MLP neurons of a small language model. Each row is named by its layer, matrix (gate and up: input weights; down: output weights) and neuron, and shows model dimensions 32-223. Each number is 128 + 24 x the weight over its row's rms, rounded and kept within 0 to 255. Numbers have three digits each. A neuron's up and down rows have the sign that makes its largest values positive.
Before each neuron's rows, "fires before" lists the tokens most often just after its 100 highest values on Wikipedia text that the model never trained on; "fires in" lists the words (lower case) most often at its 100 highest values on Wikipedia text that the model never trained on.

fires before: " |", ";", " |\n", "\n", ")\n"
fires in: "0", "1", "2", "3", "4", "ga"
L9.gate137:137118118121138108122118108130149157135154094144133104098148131129172113099073133124124132127115153071148114159132181138123133141148110162123134150140124115136154118208149123123160088174092139103115156131109099145138108122109144144132114104078125115144107141140113141154183156079158096160130117123115146119109112063080098150114114110120156135118128097135142138115109124125122121089067110125110145143108132109157092108122105126148174129078135152140140147106152138121140091075142127131101122103139115135133121160094136164108126155135148129097126128102104106162129185087160160114
L9.up137:145104102153104131120152101113142121133168145064170068149152115132134145136125113188149169145148182161125141145118168094129104075136101109119130142107101130106162107115146143153129176137159127143178102127090144120104141124095147126098097120105160162111115117124090119096109150106121099121150123119138134132134104091148154086140125121139118069176130143120128135127139136084112146115144163167156182203100145141142085147113057152120106154145156110145106151118151126116122118132107094107141137078145089136118146154125173119106085136146111150158127102158123115121131102149151132119
L9.down137:094094155118130132154160105080121118131168160113120103132151103152135109120115152131102167123143126143119117143125115123107135114107138180138121124125125103125121124109171139140132149123154158125148122145125105107159112126120138103078153127113181159116115140112092138083158155092131107087143168134117112162103134115134119116102133117159108155160116110103192153112143127120107118083111103121132131138122172204115136177124092126112123126130120090133071128118139177165087141124084104138061158134160151119147121080105145188130179133094141168156111132140163110159090099108073165086

fires before: " the", " a"
fires in: "of", "to", "on"
L8.gate434:112124157143109135095132089099113109144129142124156106122140171154093120140110122130132112154180157117130106127087138107161172123121113118127203136156103088120134157111116094092140113159141096153135131116128143102113130123102121144105098134145149150149180094107122166139115141164105134121102129139125142135098125131107093149158127109139132136140140090142111089141147112105109150126140148102153199124117194097161144122128118169152105073149142120081125091137152159105132122160129172117143126110113129130135078157117123120137113144127120133130132111057123150128180147146132059133
L8.up434:147149116108122152094121156125167142192127153128148120127125156122094127177119136091146139131147160174125133148117172145125164128128140107116150132155117147166148123117155149129128097132135121144120105161125098125106141125194152122111107118145156160168172139137080125130115148119134115120133170110103153104162075147097148127107120104118105149122129109106136091104162173126114118175170150117110111115093171179140151123160142165107141149194150103142141109130110118124137151128152174105139132120109124129142118136115168167145153144103089111127149105129122131104137126116123091095
L8.down434:135109126128150112144134168120093167123108135136119079179151105128158139125133153128122157144114077120142127120144140094116117114139132117087086132190168144119116118131146155104127148131134102139124148157125111199158115132152091152162139129205117136148114165144101155177146119108129111131139138149151151139102160136128099083126145145110119127081111113133152162091106140183156103146134147082108099102124125120146124095105135113157162123111127121146211120138124121134093134100111103144122113122171148158104139121117141098115104112124110086139121137157116097104123156108187159070

fires before: " |", " of", ";"
fires in: "1", "2", "3", "4", "5"
L7.gate616:148143106092120112100124165139111127137162138134132150135116129099132140172093154138142132113138161137129157107148137145156106160116105133130123130080120139172110129128162096107138129086128172117069101083163113115112169126134124129121124130090081185145118133171101145126137148124108140143149169115110150111128125107083118113118141103144125103090144151108099134122106114121104108161192105136138121175140142150135133094155144104115154131099105098157107115139131135106158073113143137157150109101182107121119121137134134104126190148160099109124118170134171137127124134134137155121
L7.up616:124110106178104159107086134103105085141132147128123161119172103133153147142179085148132113136152159101171143106135126138122121163102090095081109121111159147118104128131150125122151141134108156127173178103131120130141135127089144141091059136146102109144110116180114115134116181127167172088138092129176083104124127091106134131154139108153095155118116145175140126149122128153130100118136163112140174141125107126128167141128136126119112150132113109151189136129115144120080147126135156183135143117131137118110153138111153113133135104137124128086127140136119138105122121164109131118
L7.down616:117135145133137136126129148129104163157078167163137102139093106123116157096073124096106113147097102112136158087128133141147153095112159119126154140100135140102143145121133164156162128188158139146118148086166105136161120109103127114133156168128209120149130096142103109140129119139119106130096120128129133160130098126102131126146125131118084159142102154102132169168100113110113148159130138139107140118109158158119117087113119117149107118134184112145114138121104158116158128116157141151120103125107141102148171133118166106153181104161087129150101134145134182150108109123125118136

fires before: " ", " October", " June", " the"
fires in: "in"
L12.gate327:130125141086116125121101130116119180121126141101144170145155153154108118168150156119152122107141118150122131151140145117161146146133121115134140179153188104145128122169133133144137124101090133153146130091105119152173124138108146166060136144149115154180075101096085168109116119158122111116114135123127157146151114144115111108170136116093135157138097156116140113132140115136086154149053161148140118142101147159112108129104131071126101129186126108148164130133137133159138143128136125130128149125124106140106155165119130120160099143109106115074129178150129126155155144111171116111
L12.up327:138122191101114117102129109122130128124118142120107161125151149140118090211110142125115109102099113111150112137142143154143135159138135084129117163171124110105168121131133085146124146109127121112148143096154154134131156141150199135100122088129116164143113116148124115162114089119086130105149093105133115106148092125138104106122136145115111178142115132112138175103136155128167133202123139147116107153106114141140148148110108104150134142139130170123134123102159124136125094109132165157111178123129151134055184137101103154148139106125119108101145157142092123128159171084140087102
L12.down327:117113140106124179125089106120149162118118124127130159116157122110078132132178119112148122090138123121131102110139131137127147139100110120177158169149103138118121130147111098084147067111090061142113132099099144161119152160154118126165089111182152157137086151133137114101139124104109136083115087132123129170163107124132137100128139136113125111143072124113159096116105090164122131146117117125126078145086134182125147143089121083102132136152125112148181105174122112145073095121091133148135118101104152110133157090094138128131154088153126117143128160107107093139160152133116134131

fires before: " |", ":", ",", ".", ";", "–"
fires in: "1", "2001", "1971", "1991", "2021"
L2.gate285:163151129127108119120161129094152164123115108127112135135102123086140130136115076154153108114132119122081135116108105131094096146128140153109119167113169114152069136110104113129157145195142123104127170094132154105161121130153125125120109131106154124145091142117099136143143139131143199089115160141108103077137134105056161108170147134118136110101142152166087117109117150182095133103125132136132129117108153118134132168104111188118171147080108144092093138137113153110131119161118114147130133122093115125110140136105127131113134076124094136104121111124147137177133148105114107132
L2.up285:100172118132126154116129150125113080138118117132098150160109114126181146164106147129163103134109161127085128114119138136091173111141158158139159126171122145102127123129138142135133128099088140097076139161132096144113150123134093104163117134113128086145085118138139099115091122105081107096163117057129144118149138143115122107188124113132152142104135091093147133136050140133117145141134109124149151125138124107117107102164125147126114139162133142092119160126150120082098187103127128134132122134128134178124128140109158121114098149111116112129151091161122140119087142130188105120
L2.down285:144140120113161121133110152115099121140121183110154120069132119139127110123115115147135151133132117091099132128087124132108169132120134175124163066108141092120125141112128135111153110160136140127152113134158134103128168112103119129089147165142138142111108131125137124126127158117146126109114144078104104116129140107115145050178121068157125141099154145163132098146155187176132108100075123127176138106130146112142112152107158149153126144095147110136154152111154134087108109130145088179114140157162140128094125122103139112123112132120088147192131139112135152132093129083117169099

fires before: " |", "–", ".", ",", ";"
fires in: "3", "a", "4", "2"
L2.gate129:119137109166153139154135145132132097141082106128153071113089181131078141122095153163119078110135130127129121140152141165120131131097108137125110135162118148119102169122139166163126150100139166152133090160119122114128134124133091129084138160125144100090117134162092127148150086150101109115129096117148170136128117109125208112114107119163143132135144084108170126134131073149110118134115127081139119128151131131145135163164125154104133176096105131159136152137114144070098124134131134088144123158145083121131158165154113105130151127163139114141134148152134113146135154124167137131
L2.up129:124190120112109136175142141123088133120185111094132114124116168140150115086134109139106109173130148152151166099127142191112109106147130094098120071122124174100113157154128124085091145140141153166119114122117094137135157118119157107108135091128124175148140145151139131121177104101142146120089092173109157165139119113143172154098112123150110051154139057149095134148106117157158123128146105112153149118153159113170132119112150119111118142124154118116127112139130126090136110100121129140152127134141098103114109156153150072116144097117170098121111129140124151108148124102160124140
L2.down129:137157102153142154074136146132115137131143118144127110143123130165175146110058152147119145097123175147177135151146190130148143106141125160154099116112131154130132172147125163105120122145126112112138123110144095142103170137132202145112144099111132151094070152120119100148140143142107108114097128127129108098097107113091105100139135079169133139122124166128154126124110131103125162109135133144112117174134121122086095142149133121138134157145148113151149147125169110110149152145099141172147116141113142081136150137110130113182141157175118118073136127136115122150124133151134070146

fires before: " ", ",", " of"
fires in: "january", "december", "march", "november", "february", "university"
L3.gate615:123118111133084145174109173133093105134105116124092121090143083156055148102118172103158125147080144147136121127134140150143123106167108150125099135122099111121128124094076110111125151136087121109120120134089084121149143086104134092163151144151160092140119100121130112121131124143112133142140101103145122125120126138149109152109126102184121134115102154127157142139120101154122132149136136169148074125138121124121104122147115120153129139129138085121146119110112109101160126180139147141104122160122116163139121108131121138116101106120166159135119180118133116101116141151123116159
L3.up615:166131177116174135156112156101143112120144106103146117117112107128116112124124141145125099139079137130115103145128121114127172165104125136139162132154164149137131094126103054128092095166128131137107129172113144118152114169097153152108123090145092114095142112115138139120145118128128083115111140131109142147140184150133127110157123087130137119134134136152125131102089125094131124136102134090132149100128152165136094130146083140087176104143144184099120101081138173148134167148112140148124100149163109140138150092095098136110144119191120141139117132127122121157138127104129137106
L3.down615:125130102090117072164161149114110136130127096164107144095126115162097091167113102158163163147116135140112081147116132118121083120140127158155134135163122137102106147103134113126143113102117184130102094136133135132139158102142090134150115144162144151155146118146120144116084127143110121107100072105109149151151132111137142123126129077171125146101145112087134119134183141074097140114112105151087161113118105115146148099133161138124128145160100101123091114129123108101104099133141092162120097105106150101108132118197131119139169132091115145126167130169118113077090106148132106163

fires before: " to"
fires in: "due", "according", "opposed", "similar", "referred"
L12.gate705:132112125145130150086116122123121119110123134115051136210169137154137102112102126143098125107127138109130105114114150100108160146104121144101124129139151128188161136136121126124108126143165099159142097130124156118100104158117172112128112137147139120124143115135137113119145144084146112133138086154131129117125221105175139130126131134175103128120127137132121101122146100132126145149109138158141142135143169107109135155090095107123064071156106110112124082114115099126159150126131145135145146131130059141156112162137135130132058180142138080099120120119131133180142083129171130113
L12.up705:156078163131166133120124109131098111133093149087136081165129123103105136099119130119141149148145109118143152124106146150122154084160119160104113115123103145103115135133157090149119161123176148137174105150147115134125132203131167110138136139149125135147130140122132094094131133098123151129128181138111106061129142123136126160143160100121106134091165121097145139137144137088160104136141124109171161110129148142133140141083091138115097104127152144128140087132138118083133145132118123061162099130176124153152110142133164169132118150161115101132177129150108086132153156112106143152
L12.down705:107115135158142117153131140138127157105146112124146078186113106171150125117108087092119146134138110115131154137157094135108150124125147108136123100134128142144116130090110114118114122146117128156134100107110109096064136141095142134123084135105107136031152129106128117130093145134147067085142141110130157129130147145151167126116142127161120121147096147124150171138102100116108127099113081169118138127131109151106129154156113155100075107143162150129189110140103132138147124131110130119148101126123122094140113167085124117100128166108154121144147131145097075160119098119141153125

fires before: " ", " the", " his", " June"
fires in: "on", "of", "announced", "after", "upon"
L9.gate634:129115149130145101123115170133125165137090127117129122143140147187054113106130158156150158137110139099134142104098151152126124131173100085131132159151103151132129095080127092081107133132149148162121122159109119135138103138094143151142127114169147141088141136134103137116125100107107179106152103077114115117171137148149115131100134086123172126168165140129109137137141153130152178139092148157098145154112115120143152145111101125115122102130110097167125122146159117141130098110133107128136151103095130136178148123160136147090068157164110111122133134115113177131145162138130105157
L9.up634:099121097128116150142156130109110081149156155143141140140097151155117104145122146138109136120112100138166139116085138105087118116100112134135136105104110109124128121163138099127110143161166098132114128146116095114185098128109140155150143076141172091156118184109115157151088108145098103118085131090107139122137122093129119118146153125130154132111159114073147126188146126143153130155096151132138119123142154113127139094118102135143098117109133118097124153165107117167110126133150160160100140065123118156156083126048148118157127104128147147134123129143158174160115161174140142134
L9.down634:154104153156124153061143146107118117130070081128165097146096126156118095122105127105167136116164104159146129120095138143147108138091126164117112115120128098129163146111135180122185109102151075096134152134095122117122104166103068149100166151118141130119115169123131094151145129104151159125080117171105116123121157094122153136136102140162143116117145123131139126179133102085138140125104138139113122167141153142164133128120142130115183105164151109089147150121104159117127117098120135187115120122121117120146116150105129133126122157139108156131137112137096125108149134159141131122

fires before: " the", " a"
fires in: "during", "in", "of", "behind", "for"
L10.gate404:110110180132138153130132144141151160119135159096175121115127160182061093126128109123143149101096132138131145102115134078152127146139147111111148156177153104128135122113118104124146147144149140150138119116111122126153130127094132128100173132123152130194174113095143177175134102101104103110101136151137110130094174111103119109147163161151116131098157129130125141074139111154126148118098147173147098149134105101120142126170123165134122107152124093120141159142139140122120155135101142151158116156123081109143142113126138137108073159168076133136124120156147156144158103179138123142
L10.up404:101088128131075116147098139136107162135109119148136137120150137119088148120133150140150162097122114159143105135099152135131120106105126113126173105114111116131136150125081114103116153129121106107100113115128113119155113143102109146085130126102144109166123106099155133112179145143158143105092131153099102089099160118096132120167123120107169161116135116116137136156156105170098183158121117117148136115137122136132173064163121122120120116139164146107128144167146125118098090162139147079132173128134122159111152128118130140131114128134098108153092100115147167143175107148131132097
L10.down404:139114153169108176106114129150137134156131135125113095152148170108133153100173164152141109111118087163153150097113139103129143144132125110145157102166154146102099137102155130123128148131176102156134155158150117163157129129142103130129161128063110174159137122137130173114154121085138145153111107125106163155167139119115110112125149153129142131125160096131126125092132137137130126105183149129092105116153099144107136130099137116178112119148212125119200118088106136119127115115129127173116081127150138135166106142136151150115144128118134104139129096096112098132172137149133120141

fires before: " ", " the"
fires in: "at", "november", "february", "march", "april", "october"
L12.gate723:144078097138141145122161130118123132134146141122130134116143167136076118116130153117171082137105113104159134158167114122133109128135138126130178119119101098149138091117175163130176119137099160121141082116095129121134083158152131122181124118129137113111114135126113137100161212137177116139141119093155105138113141130167114126107161139152095147118116168118127130149118127095135142147084133129133132155126137151119123080101120111137173098130134133136141114152094092139125120102141130100147133135126111102067116124140153155128123129119129179117109126111140132099126110170099153064
L12.up723:155096093119117164124108166124161111146133140116149103144127172158133122120137135147151142114144070176180134117114110147125112122117109138130162105132155095153119151128111123141165123090150148140083091115128138139130134160127141091131103135120160099106144144116106145126099099151161117123179169127159160124137101129137191060165141116101106133119143135147144147102103138115109178154144154111113131137169128125138128110108138122107122099105144157121159132150127121170154145132114138094109103176121136137124140110085161153106146132076097116102153165106134114140134131116121113112
L12.down723:135131131119073119141107162140102143124109134140123101102099123109137121105098056121155131072135124130113139135139137146115160129109115118168083063101103107149118124140137109158140146098139096112135092126142103117114145136125103078103130174107106112124136131134116127138103117120127145129163136109151146102121108162092092110124132163117160120131181103160118149156124125103155117095155162150130138129120171145125102125116149147104173165123136139056164113135105125127138116109148152125130117117100121106170142163094104137124146116145104125121175161142127146136122070060096124137

fires before: " the", " ", " his"
fires in: "at", "during", "for", "of", "won", "lost"
L9.gate554:142105130102127146089140151129138106134126133106116150140108123158150134134129139117124088123122110085136105114114093120135109084169100121162136170155127105132139132111112108129118190124101122145116116139104073117129142160138118101109122134126155095081122155122121140083120123129093108137138114150083159145156158137154101145098117124121155128134104128142135152111115158132123122160143167111124119186148129100165124086145145118192117125143138146113156105134136103164144136082137144119127135062147116121105126137124126131105105163110134144142142164115090126128129141166163128085
L9.up554:123131150130117147152113157125080148116138120140143144098115150124102110176130133147151092116125094079146143113132131128099107156107144125173118116128138112138126156103136164144141123082119111115133140137149103118135120137159147176120121141103141122059146155110097177133141104109153159093140144181147172135134132151130109147119109131159144104129154095174107116094140121156166154144136123110163113175124146135125109103083138180144130171131162102116073146149174121085139139100127150126114137129103075147127119117147114129075098114184140138101161110107117126115167130127122103074
L9.down554:130126143157135133171079166108113116125145123127101146126117130132118077134124103145141104164152085111158141121178127140112140146081116149131156124091139148136151140115147093145186158112119187133110118135129139069107156182142177150131163139120155153115135137134168127117160119118135131168139119131112141124157148066128105110125101150113169116116144137090103171118138102134119146098159113108130132079124128141113130134133137151162141099118150115113156143101141149095133146125124133136130130127118136141126129139110145165095143193099121120136146188099154103154163127122150160101

fires before: " the", " St", " "
fires in: "of"
L8.gate795:152133169138151118135104105126137186150113124105146099109154151128132100150142107162133127155162128149123104107135146120113147107116153095145139104109121095154139130114127153117138119111142132102129099149121177125140148138145125154115120141163079142134131090103138137128109140130139161171133161165116116111107126134118136158093100124132111118145082090118118150136165139150085134208107117141135125132130124121143118071116103196131185099156130069103158118086133149126117114122101108077120120157127126084123136154123129088137113127146183124131098143107122127093125089124148130132
L8.up795:094160106127139088105139113128141154140124137098108155114145108134085151137090130111136118180119095125116132153103150099134113113091116117116123114113134113142109147128150154145131127182095105144127104054164128089152157134106115100118138110155113086190115146167101098134100145103135146089114146145129127138154117127138090114134143126159129134134106176120145146105178122131150151091192141124126137150114137164139127153198091126104110090124091127139135096149105125129117185146148096138123138136133171129133062149158136055104147112134074132114126142156109145139071136093125098119
L8.down795:150098157111125135101144146130092147122154121120148091143116140125134121141125148141119090139141139159141093066137132130134177106135119121161097120178153133102124087126095099116140172129117115131137139128118132130165104085137183137148117121205126114107130125158142115123145083119139128142120123126104114150116099116131114115111121122083093179119129113121138103152089123140132165163101107164142101084126124149092126135097150098116162136131146149142205147090096160135093121097124105120133139087161119163126174122104162193123116093114135107152126143143127118127108125127164125124

fires before: " the", " in", " as", " "
fires in: "of", "to", "served", "in"
L5.gate198:127096098141152152129107154123125184097162133114147159140138101150145128115153137165166038126126116095119161144126105160110124131098157136119111140183118107113123101112122119095139138130128141125187139139130135119170154101111123157127124137117144125149152119121111078104147152139097119142146098106158138132132109120125150117149101085205108119138100126110074122118137118113149103144143115137115178146128108114133173114137108122142162149158074152142113161111160144130132138124123132142151122157116131092150147131131151146109103097133091118134163100097159147152120122114119078105
L5.up198:100096103130149129157151109090152144139158132139145153100135065121142136155169137144162178129112131114162123171121135148123138113113150117106108129123106131134103131110151126114131102152148135131138105147126122169192121124118126146139124112121170118159145142120103175152165123148153149144140168149082114136167149128104157159135154140158128128140144136164083119154134116093128104122089078098158125124177135136118096081102135162105116132141116100135073153103182117117095142132098148165101130174134155115156134135112155137140121134090140122154100127172075116128135151161135124142
L5.down198:153115115101127158063122135131116110113099093131153117097126130108116103153121155123143143150146088151146138084121131148155105172051119116113131090134171105131167113146130165123127160177112106120132143113122142148088127117131115166135122135161108108136121120140119121134103119073148109138134093115079153156134128118112113089141099081095120112142115156123172125168119103138144128094170158125116122096090112128119145115106108124146144127117135112125141180140166145114133138077103126169087149136108161118118141173097124140084076153128134144091166149103100098170114083110127122119

fires before: " ", " the"
fires in: "from", "between", "about", "over"
L7.gate228:111126124125122117147101171143100112109104132113147126141142140146113141158177152115120120142129119106152152153119123142101120159110112158196110144169119097129124139104143161158150128127094145133123112158150085148127176101156141143080191154115123146156134098119141130103101090118162151122134102101119097104164154121130127148169170159119097127130197089145124104121126108142139124103119120131136139132131090118110120136097127142104171153148149130143116160096200111078186140141130129154173105148108088115087127140164129097160126145168118121133157147156120092144156102150145103151
L7.up228:075160129122130121108142113124070081143122176086103141149179148141121089152160076120072106137117173126153152179114151110109118192117122089136112142121143114138119132135098121152135073135114143132127085158131115159115139104147165112134142113099124140135112145142096142158084127122128117135104152145148159144135113156103151135106149129135108151085165123123122093143112155139110114117076139161142118127141130137136130100140122140092183153124148178111112136146152089133157117224112178101126147126108156124130152142149118136148104133137103138139086161130162168134097103102144099083
L7.down228:133112114120135176146135139159072101108100144098113144121126170080081116134126122179102152098108122150143120134147108127087177140122113109122130129105129129150122114120153150129130167137086158172148156116124074140143146130113135107106163165129129130156102134115126099126116111198139080145114119171140133095142077126166141109162120136114097144172193136115124109117158125110147134126119151115116127145137101135161094121101146104116173147119118170145087161117110126086120085123129157130143094135157112116124131122125122131157114104152167144116132127131142131138088119114160165120

fires before: " the", " to", " a"
fires in: "of", "on", "to", "in"
L3.gate520:149193100120148171115131155116113143149114082099138124138139140137121092159114105151120082144133103140100137164112097126133106118098147129110144185179106149172134097146098151099114154161122156166102128114087133135138128107158149179117134134154163124113126094132113117087143121099150112118120130147132121146167117158099154123175147119166140176125109134117161120114118094105135100126131143114172140134130128119122165146116134084112163132100126145177159137134139102154104143176171156126101101116137143116146142102139153137169146146127166132155137097180119143151159162132162103129
L3.up520:125112132119162132121110151103103146128108112081146107145165165152155127128105134138125103169129121137142169103110131148089130151114145138119143100100161134137088125153155075110117121112153155150128106178164131101138118162115131133120145136125119101119153155109130117134133166123099137137112150116088145130125133109156120121127146135121130132148155111099079135106147128147131159130121121089126127140157154097139129109108212101109118160159122101125113107109169174104093130082174109171092132119168149082096097125118155142143119148146119103123093108123133167132121060191136107169
L3.down520:111119124140134077106117111111121141133132153136071142113129130105150139165123132090134153156129155100074126105136177114133109143102136119150111163158137096146136097112095088128130167102133122176150124144085132157138131155111108100071105151184152172168129175146111161094156120114120146103080132123089104097166158108126157083132121156133138151157172134138106133129100180085111142121175133146129192138106115104114092128094133113127129144126143147144110122129127129134134114141125134151153091160111163149122149159119127101125147124132125130124124104128072130145122156109147152138

fires before: " the", " them", " which", " his", " these"
fires in: "of", "among", "amongst"
L8.gate287:126121130148080153154118118124161151108109127102133115116089098106109092143124113131108140110125108150183125125155141103103160118119148147124091114113102111130126155096093137110145133167158124132105133110116152145103172093119113103107106117100126173149105123107141117149112128165123131162106160119107115110094070132107092115163118136130156134103173130098101120134097078098114128127146162158152124135121160115125175114119098141088131132146173100108104126148093146112141126149113110158129169079127157149117143129133155119093135156122138122056137101177088135155124134123137088120
L8.up287:138152108090091123122141145153126092132105120117088115130162128149141118134141101084076134138121149071143089153150133139115170147102134112147097090151110122187129155127138096150099136139119134147120124139125132182132146116137111135093138154132124154135131144077138112126108103179126139171145160118145117126093116121124043094187175128130121153134153095102133167154085102136135103144145108150148114151082154123070149149113157070124138154113137131135141123178134097134126133134161092127124127135153102137102117114140100125146162160153114126098154105166105138158132124149086085145
L8.down287:142114144114156092133096093104123106185138153138109112111150119116108082106159104119084178103119150132124130106143166083125132152140129120114172129148073140094137142109116151113130171129146138179095105168130116106138103099097113109122090156095164174120127125130175133108105092157146123130105142171121109141122093160120107136175125161135147083103122147122137113126113134141142124118117126116130155112145117140124170193149090144120180086114164102134142135134126125132126153110149116130098088106174128138121143148133154113089128140117122139130122087113105084161109164152124117124

fires before: " the", " which", " them", " that", " these", " his"
fires in: "of", "at", "among"
L10.gate19:132155128113151135141120140152106127135109129163142134126118152139139080189136132096117086161079147104148110140152153161145154143109116126142164127166145116108092124127138124159146103159144170143148097153087129116125130152155143134123143133118109145113109124148115111141077141118146199139134136070134154077131047142145107117127142115105079146116136170135172135128156141164154101151119178133109114160115117190093154126144064131119161160088112107125138099091140133148113116102152116130137118092126092138111145116125145081125142154126127158075160097162109117132107123141151097168
L10.up19:118136142110078111138079156093143115136087115114154111134090173139116111093131110118126084122150132135162142123140119135132182099135108105142145122115132145131104106118120087142114185135135114132119127147148114169120101126144149113104130131134115102092169123144156134118133117144162110108153129135143120118110133107123099111063122130127155113088121115113110148105077110142161094085145118159105162120104128165098157164095114127103112134090173122128155152132158096126133143153088140164139132095142117133111170139102154204115119160148086069083149114124138110181120118108152123142
L10.down19:127092107132134105142127128118120135141121133127111124116111152117086088142123113143123128061160073154143143141110124120113119116089080104145145103145133096137108110129099119161188115140101135137142073100113104119138139091132122074122082097163095148099120120124156132112155122138185127080168135090129115100173154094148126133128076093102131142115132129138148127127097120106134137136125094104133109145117099129151125092146132117180168107122165143124154135184157130087108114155141106172145160117150124186109129162136121139109094115125085141133174127088123117124140168144117121118

fires before: " ", " the", " October", " February"
fires in: "in", "since", "of", "at"
L9.gate393:134127144119182130126105138113116105143152119127150114106150173119117123099102102122162128099135111119145132129102150085112149126119109089117107148147145108140138118130124123124147139119128156098136107132119134128113115212142155159066123142152125135109121123117113148080104140111130115093109092109183157166122146134106140069186139063137126071135106123140129097119129116114123127151121162140164146161147113083163132142137136165127139137101143122124115150122159143145137095098112134124153109107121139141149124118134142105103083133122112134118158161162116154135161148149143098141
L9.up393:125096135085149141158130136114090150137085138085153140108136154165157107113106173133147146092121124109112082180110134158129154133151109093170159125135121123140115128142152186126135107116107093110101087146138142146102112155101093166082106103170123128158121168132117156094099122164134130121125137090157130127113135119153114116103141099106129155117126137097121108158110125086144159192138157158162182127187159075114134109114118111125107109139136130124123097108175127085109121116094131117138084103115147089121168081169133145114139144114133118126156174122120144140101133131136135135
L9.down393:126142134093114113143114094173122165123113116132151111137126144124101093117109154143104139098126102103181097104145096142126182172167108111134151158126160142104138155136189115134123139135112118131155155107114096108085107148132146145119125162120110134117113151132102105132120155109131134130142084092120147145154154093146116119124172095122091093151142147123141133095132143150092154102133110082116135128125132094121086081133129107149117128159161146135186153168101155140037112117118125132147130093107133143125115125113155169157139115151113099159149153146148112105149106119112136111

fires before: " "
fires in: "march", "february", "january", "november", "september"
L9.gate117:125039123124159128108131072120152098072116122111121169142117189119123166092156119131136138150124155090091102121152123156155116125102137110167123144125111115162137169136156130096120136129088083099073122113138129151132175094158111125153151086131098139090130157168105101153132117107131142148120135113118137113120150139114142175125123117181138113122133093129100130180146154112092124128091148167166149126133109104132140113110123105140160120173127142131110140124109070079170147073123104174131129101142112146129137110157120150148132125139166125154161145117139136091169112107152086129
L9.up117:138131135119142162157159131102142116096072102099159117138133130108097132130136131142091149113087110155170131105141140117152056103115147119146125107153166125113095112135144092112097125113105121110166129170140136131122180163137134138076125122145138122100164154128131128088132119126101140142144122144170102165162127121089120075071117153135120119108126112143129100088146128137143144082103143115158131158166098105123086119121074111106137096121120104104109118096142116127105152149104120119147126132161106146100137096116114140123149146138113132136107149119117096161157144136187120135
L9.down117:089155103115113142134099137110097071098149122112155140133152105067126136157147130088115120133143154131158101101172116135136090134154134174164118169129099110116130158124140152110122103149137101148130166110099111137106093151142104126083153168140143126146103147129159127146134129149122111136159104108111136147112173121106078128107142117114122168158124122165090136113104116135141155151109127128116169123139128098117135091172149108124107181139131094076099108135125099147133142180100121085113125123128086097135144134089143111129191149102122153126123123133113132110118109104125096113

fires before: " the", ",", " a"
fires in: "with", "to", "year", "later", "also", "in"
L5.gate214:145113146131175105139111105052166125135148138138166111123162128142119158073135139145142128066095097125154153144130125150128101124126112141172157127146160141102128119142116116196172154150151154132132128162112199124164111154184110106108140081104153165164144153122106126132130140139172148139133110133134140171160166121140151133134118126120119137127111129145125098145129107157133112132130142140125104164119132100127163168151148123142156143116112119115135109104161093186140107180109158123099109127111125146141139085134125113140133137145110133175130150157094193120125130167112106134
L5.up214:120121145120122163127106117119142124114124091142142065146131155134129093117175123121153189109123144148136121125134104141115127131177151158090168097153077134138119136149083111161128119100147116115121158105158201136124125108151167105128126130127142168111119147139131122131137150122157147098124162123125135155158115138119085121138154121112095131108140145135153107111160102154145134100115123107121115165160142115127130129178142146137109134081082138166139111132155143130143178121141123136110150153120106160117135169150124138103116128101165126158097178151118113100134135156102142146
L5.down214:115121137081139159130114140146114172125088139157185124126140130101134150154111119153131165151118171100189149143132139147114144146140147111126104109171129129074161127128127138155151138118121098145120128132092143115135130158115092105121149123198115095151160144103190145142142107178147112149154120143068122104080153160155106159131132127149117092154142140116115123146155149158083124127082138106102164126110153133113118137156107151111164158155161122168155131165114113107082092130090133123128119126082129137122147131151111120117163101154101107184136101090150126165130099142155123105